Part of a small language model's weights: no biases in attention or MLP.
MLP neurons of a small language model. Each row is named by its layer, matrix (gate and up: input weights) and neuron, and shows model dimensions 96-191. Each number is 500 + 50 x the weight over its row's rms, rounded and kept within 0 to 999. Numbers have three digits each. A neuron's up and down rows have the sign that makes its largest values positive.
After each neuron's rows, "fires on" lists the tokens most often at its 100 highest values on Wikipedia text that the model never trained on.

L20.gate167:535444450487456476532508614498437434534450478523520447505524476466488564537578536583500471481539435577437475535453469509520529481539488477433563430434572443479528554498562492560506475485636411480446539490485510507482536423479599595616553494513530446494518427502602560457521387427358571447
L20.up167:450527443462392446531397569557392560533495500525541407527518492530542570494570494469410474444522576428570484476535400512508472546419470538455475470500431577427588486592584498523525462506538404505414527430533547504427483468562524484524534452415513490400453448491565400507626567536534557525
fires on: " ", "i", "or", "it", "am"

L7.gate463:482446410534569502596393589606510488589482555578577455473567515513521510600586493535520496575437471447436470500507568536368475509466479555487484482478537498482476450491525492459446569421542613486488429532508478632492440453599400516532465464441505478559413372593565439464433448562499515476
L7.up463:496434516557521454459390596632443574547516587581433533596461496489537498602486474404502420593458452518476515476416553526547558500487464464561557467525503491498415482536536519505395549456545507442522517472498425510433407448517434502504399506508418469577556437575555477608514545486499495541
fires on: " |", "ot", "ian", "on", "ical", "ond"

L18.gate586:496511483470538363466538476594419437475453385548513532451464528493483437487500468513568490564475544487558559507530526483458499480475520391464562403459423466406505597544580507417549479500447474439496522483446469505573579510382416472540470415473374500530463518449446425448519405480519513495
L18.up586:531636577478553593479521530542485472551579503613457567408570498431572488487492568505466477425566478546519552523491427537561528517480452526469515528458474493529517404554511506422491492584510523550488545545516508546443562484520434548444587493455433410538480470469542538538453519431507459517
fires on: " ", " (", "-"

L12.gate111:447443557444482546536417403469558444458489493440497555445424411565525581536540545466478524487530521521588613506505528424517536533484468567394469538668485431536564480599452483475429491439522519548531558482459516491479571548476542476488443438568479549496548500557560560484377543465519417471
L12.up111:492563424558593427571494553521568594598570552531496575470484534479436469548522602480501462597534464559453555515550529574488531524536470542362462571537437492557558456501511470468461522505487521454543516475499470529490473517586514436522432535513471551514502483518503524476469552528452494611
fires on: ","

L15.gate713:488584446543539582478518491514483563475540509576501400602466436478505571434518422449480484506411431529494587528455571511501523525493517359433542501454557464438464517433441446489496424607538487502533494584613525489459481466538487444437481475432372485495537571560528427533478467500523500556
L15.up713:468555508497595490532491577491498529466541562485470490414539517495538457453441501444506479409485440567578542499435534556467452533466572485592491489470493539540493490457486533485460507570487455546482545502529438541646522491521416548529415544509502464422433493512511559563471472528531542502
fires on: ",", " ", " (", " –"

L7.gate824:382495510492640491536601554472451504523534450471546508560512437496466536398571590412506559434483550460514554467548501469457514404437462522456531503561405486519523544464444497467563452459509493438396495466584554534508477499468408520428509487482492611475541446517478459471436577523453570513
L7.up824:476459453539498480521671564470501594483580446459493427510484513375501527507533548518474515492444457424533512483515447513483448430459501580494537394533527583545610535491481474520425489440470475503436536494532584504451493506526501532404546485552504520495491510549488570592549589482363513471
fires on: "e", "'", "y", "b", " of", "ey"

L6.gate199:471511547520633457533506575535510540457555442448563516500506460529538532522471502527538531463495457405558525509543502479463554510422480486540556535520426537502500533461401512418626429417531488575420481406533610491444457548542596555535407464398484536454500473531424520443482526504459501506
L6.up199:527458474502519544562422386468566515572468441467504491512420467491444484502484535536525554552494506529486513492478407596481533478517523508477573599493571508503540514521529555492440463523468519523416479475516497459477476459503614435498564498473511546423479477496556482591458469486496561474
fires on: "y", "e", "che", "ty", "ry", "es"

L14.gate733:553539479504496426625467500513497439441478533511570453559510460553498550496474488491558575451496481514553640455457490500476526526519537525487518556584529550379470493522564535585550463496549482535504563542476425517439503468433570574477517545551535461462463549512569455477387581560412477600
L14.up733:547465488400483467551488352519464562508579527504528556552494500524490498593530518509463476516494540519542444463506454578520609476443487427519521484493489445432552569505505548493527433485450495519524462517529530526498495456529458448521460424489465577578533480536584547434459426467606447453
fires on: " them", " their", "s", "as"

L9.gate93:580515452491488528552450538531508530508518493517488545606499516525457453448511503586530492532559494522482456501549608520482548527542578482560439471498488469509382520434560483377518439499393477433575575593423516438573473469509453499529493467511511515474537399395534501504434500473541463522
L9.up93:571523465479385521524573435535494486624479474495500486550480509559508564529461510524477507521443442432523460481420580454529446530434493489581516515538498509528480500532485568543501510387524462509527454444430456439560512536387497475619489423625453484509515406443483461549454438467519433579
fires on: "s", "ists", "ans", "E", "ations", "ers"

L18.gate122:566554406556392405538498485524447520463518417428476549428457586561498573503432524624513532450563517559528527514553473418585582507481573456540563416514535565424588612538483552504494517471510472435559517416428496475521537445448464532348460490439449616481548477482492486486447517437469562429
L18.up122:520470448477372437544478511512489482577462540560449593531461551598575545554523505512556526512445416490493554528537490511576502430533566569604642405478444545550565434522477565435438492536543535441504555506513466445414605589503465453474567474372506531579557532460424523435518616520500489536
fires on: " ", " h", "-", " l", "ber"

L3.gate572:520448470467533464452443517528485518500585549513471429502616484523517489537572526553594524554524457467459508539460473484623507484401627490404407488500473582472435567477452475374476529519467542542531474484464511558393505522493503511513424520507518541486510567525530476504520506511472499552
L3.up572:510456491515583556522462603475513557470512521495491470444398575504496443570439507465488535506550566511589362547495532617524564435552568468440532540556479495516451450464423418523557448538491444490438474543467484593498465560536524535546440438568534476519529431426483513515512490505469441479
fires on: " allow", "ook", "ight", "ense", "al", "yl"

L12.gate124:478492459534511566465367439477568527529523464493527541386457551551406444473479550459473508504460442490470510536477511432491463505380442534547515466553476465513522622582467527467603465390527461497558525484544390516517579495390473473522478501466432518484528385547500508498468431493479486501
L12.up124:581506417451533558507411554537457563467436532473515466480481559435460475450497567526454448534488525570466508588512519541541453567463400481436484527455529508466567539442558496529547483541466600447583555448511505449537471433487487417437512490504451465523437467419504492471575497534537520452
fires on: " to", " in", ",", ":", ";", " ==="

L13.gate44:432520492449583574506498462526548454490490402542497627529516397554501490535383450485564541453519477507446476521502475547450456496464502522497443441426450467486606483480502458570483430532497532551546529385497476451434544409499496511528441502543398514505559538539533510490476547408422469537
L13.up44:471608524618532503468537522557417520521561524506495476489436443534523450477532429461570497519577539503527466523658471530569445455465489427506470414404437382485585482465410458397534598442510634539504486436493482445512623489553438479493445483478471579425472518484532490541499447525507486550
fires on: " en", " En", " dist", " cont", "is", "ist"

L12.gate627:491531486435526473517456541568417440484453505556585515443540591487443410459495470511443551517463453452416574498603493435515559455473549552523464473522623468476554468421485470419433477517467491532545540521564626417447379518439459466544389493470591476484426510491487519533490538459508475541
L12.up627:449561441500445586477606462482440485455451469544504558493465599528460541535547501431463494496450477478548444426450593539465483443544555509474510562466381517526402520445500517455469585467590569540521547419482480452417467532449483470558443489480453429590437519535509460408420422454492539512
fires on: "-", ".", "\n", " "

L12.gate527:503560469448461450490462535628428473434437513514503502492449464524501491538531418516465495506495497487503465492528464510380496454432531382561518456411486416540553573542483389561528610583520473484552501491413493552500538559434465474502465476541506481518410498473459476525498477478389527470
L12.up527:602563465520547532473436488556482469522487617496456498466520478467455510436547476424493461528505362482513449486519461449443417589500541506517494540502527445561584557476488561516577538484511518483544487571525467546535617452539501432483558461479445505574486458481412537585479561424514499509
fires on: ",", " (", " v", " &", "st", ";"

L14.gate60:570545376484489457527543442535496569512583551390409478505509479487544573470471540454490465567473457439399490552458522516537541469502503463486510465551448495507556434547470580501481607507407551603463455468456587544470510498488505440567459525481410577464503523565488442491491601546477543523
L14.up60:501488464488480529446587517577448576535572520463505449504492459433446505563457506471532461502575479558522500506581454458518396488471618538520528456480489530504608479512537535432534560580426486512457568501459529567448501500456493606527524537479487498521471465553573555503498571517470502469
fires on: ",", ")", " to"

L18.gate793:529508502476439428552478583504442535483522492527472502529447518590447529447412489557601519518496505487478524530574554467464520412519493466511564458539579482480493487473510463498503483462581431490564401666655531470600534396502404469466501511523490403504451538445553552524572535529566558447
L18.up793:475421471475420555497519540457562484566521469469490541532485463609623491507502471496556498536450464541480528543502455636522510548434569349567531446431470505507486453552475515454589523575533464480510504457563506418533502582504470511425540525419488533485510531474466426466523517399461477522
fires on: " ", "-", " film"

L14.gate269:556521492465556637538443489443559438502461463508481547582457560521452538464459493541539484504488526583503511502477576518484474550529495418604489508495528431569612514576553488524484550428503487497472433534490588521457548508485450532422415576493647522474491502521478464570579570430467502552
L14.up269:479469491495420562508503525424599515497551467525503503468479515545564535487477484587586497488507577495498520499482522496532395566506528405491538542443543409502544529500564556485637580550432535547465508500472591429507556464468523495492512474437484542466587542465438496490487549459468650535
fires on: " ", " life", "-", "."

L7.gate688:406500501491546437483515475463532484548438485476557524452509503439535476455500434525506467537522425482462454545504553539437439420587494497461582534552529537555482529501503492392544599461587507617540477584445514510407389372577453540472562530480450485490519619486528389592482521565454510501
L7.up688:487564500494523401479432506578476426471499483503462462573526493541567445523501545499496469567461480498554493607532447533466442461485524478452531461512536546499457493639479492560458483413490550484529500483504470531422456382496484560612518482532576512520515485570566489465493500494501413425
fires on: "ical", "ian", "al", "ed", "ural"

L7.gate162:587431443522512551476429555511484471550487493552565506505539542550502574392561460516580546412496477500445601500468523539413496467437519457552584496502444467545358434547509436539466487514478496459554543548559514511594559450498502523521483512492479484499510464462490453460451534485578581460
L7.up162:481468511478354567488571471458470567562474509502551407484437430493469488438518480556440533420514519496487599530443497416508473471493452396526490484556397465528469608586504450557455456619434413482556512507522521483516527538551514622492500644580454543502433450446444458525487469450494427560
fires on: "s", "ig", "ist", "eb", "in", "ists"

L6.gate433:526444612546453534576527490466474477421487507596502514450530461484425546514626463534493457500478500486450553529552374484557519465490494573595569424481508540489558458456546506525492541570480525482458453581497398537506544529459423486504491524498544491543507577531506546528376471511499453575
L6.up433:491571482462509531427466546561509523445571600470456476425507444444479517490553536536436581488480515407541439508522400485557468477548493453461475456423518509494612482622481472524474543506442509511465440479417453481370535477493428480625422412544475531458516501570466450604402519570620472537
fires on: "ed", "ian", "ue", "en", "and"

L18.gate581:463494462510510458421540493480497490514449487557450536484503537593513514571508536452427535483499483418508506427521607496480469515505552428551587446578497490520449575434446532469469526565396580521534477607489552451429384528423474461486444492393385507558481428519536419574511462479540518502
L18.up581:465477498483497585500557505595480500509486522520544510367499533600502505549435417394427438464524454473472525537556517490483418603579493462518468477527456550503435542457501408570405478484491606570579514539450496425443481476576504511484508463487526583519469434533540459459512400444471506535
fires on: "\n", " S"

L6.gate522:501515479482530532534520487477510468470528417512454460533534417479592490458427444509528486479502584498560532566519550410448562537449479525528494436401461531488476524458567486503496498406638441591419413563648530520506466450494453505551546462533499515586462466502484437492463524514535493481
L6.up522:512424541524522394462500466537456457490523489489585522453603534518478443483532434503493441485480397577453433559457503530477448415500464490429407550467580493518460530538601489537509488451530439423554513571525473466515403504469465507594466525533529434464453414540539468517456505502532565518
fires on: "6", "5", "0"

L15.gate532:547453468495499493490470510522497528448559558534400497454401483517457514513568554447448534418455548384534542489475459547481455483492634449622573522542513513535557412523556438482476488504502419505558504511575400579460476551460474491510526501423423545401507475499467444491354477552450533534
L15.up532:455523489461515413536634616588494449488494584465485459460509546575528519513441481481504500456521471485506508591514479501411505411478618559503435524522489466420535519569370544540540479490474457596392473510523468570495450485509462501521445465535499557404537478500399493445499441455620550583
fires on: "en", "out", "ly", "ten", " of", "ed"

L12.gate635:533470499464568525447531540541508432522414439490451555478471524451557468467496468531594456417478493526536506522541477535569437573435551622478448494450588416441547368416542501550495541574598487477479586472478510470504443497566511587508445469431579530434488539542449487611488579505525423585
L12.up635:438532493501513525494474605552528517486539484604485482471410514391440514564572404526562462526609481419450610521523515474532461410471606560453488468532642530490559438418531487574522554539539617516507680466583553547496501373498537492471419494439557483428434523529540454512544498519511412480
fires on: "in", "en", " en", "d", "an", "n"

L13.gate137:519567512528543549478433547543443602462542403432534539465518450472516539470495425441491510412457545482478531494456490445494516515466447444492467512533547463498559488514451574507548533494568469484564468558609607537549417512452536459481466502379476473445437579531525440524502484460578503469
L13.up137:429574491462561448458415548516451457630460470456432506463508384531499491505492508499526406481534521627512357524464495400491483542544554487473585565471485471479601442470505555450553461546449549592478673490547497506457461530475429499513485567562536475539486547455600412502526534460430523509
fires on: " to", ",", "ang", "ou", " ("

L17.gate18:590490499562525570505509482503483517598592496535502457489544433510516549468522466466480512442458480567539459539553429443542448553543519433582435699546471511532515495519491504390462411482614466590374507475521497482486452557492565448544453520508444497514558504490474484539506465550488489557
L17.up18:559607537519509497494544548436576498464526530511534484478579547426553522534535463494514461519456457484417451561454470592403524550441437462497495541427446575481405501487479391503508470458569452480528493473474421477507457400548417506534488473501568463470504455491562487518483528430565490583
fires on: "0", " c", "9", "2", "6", " death"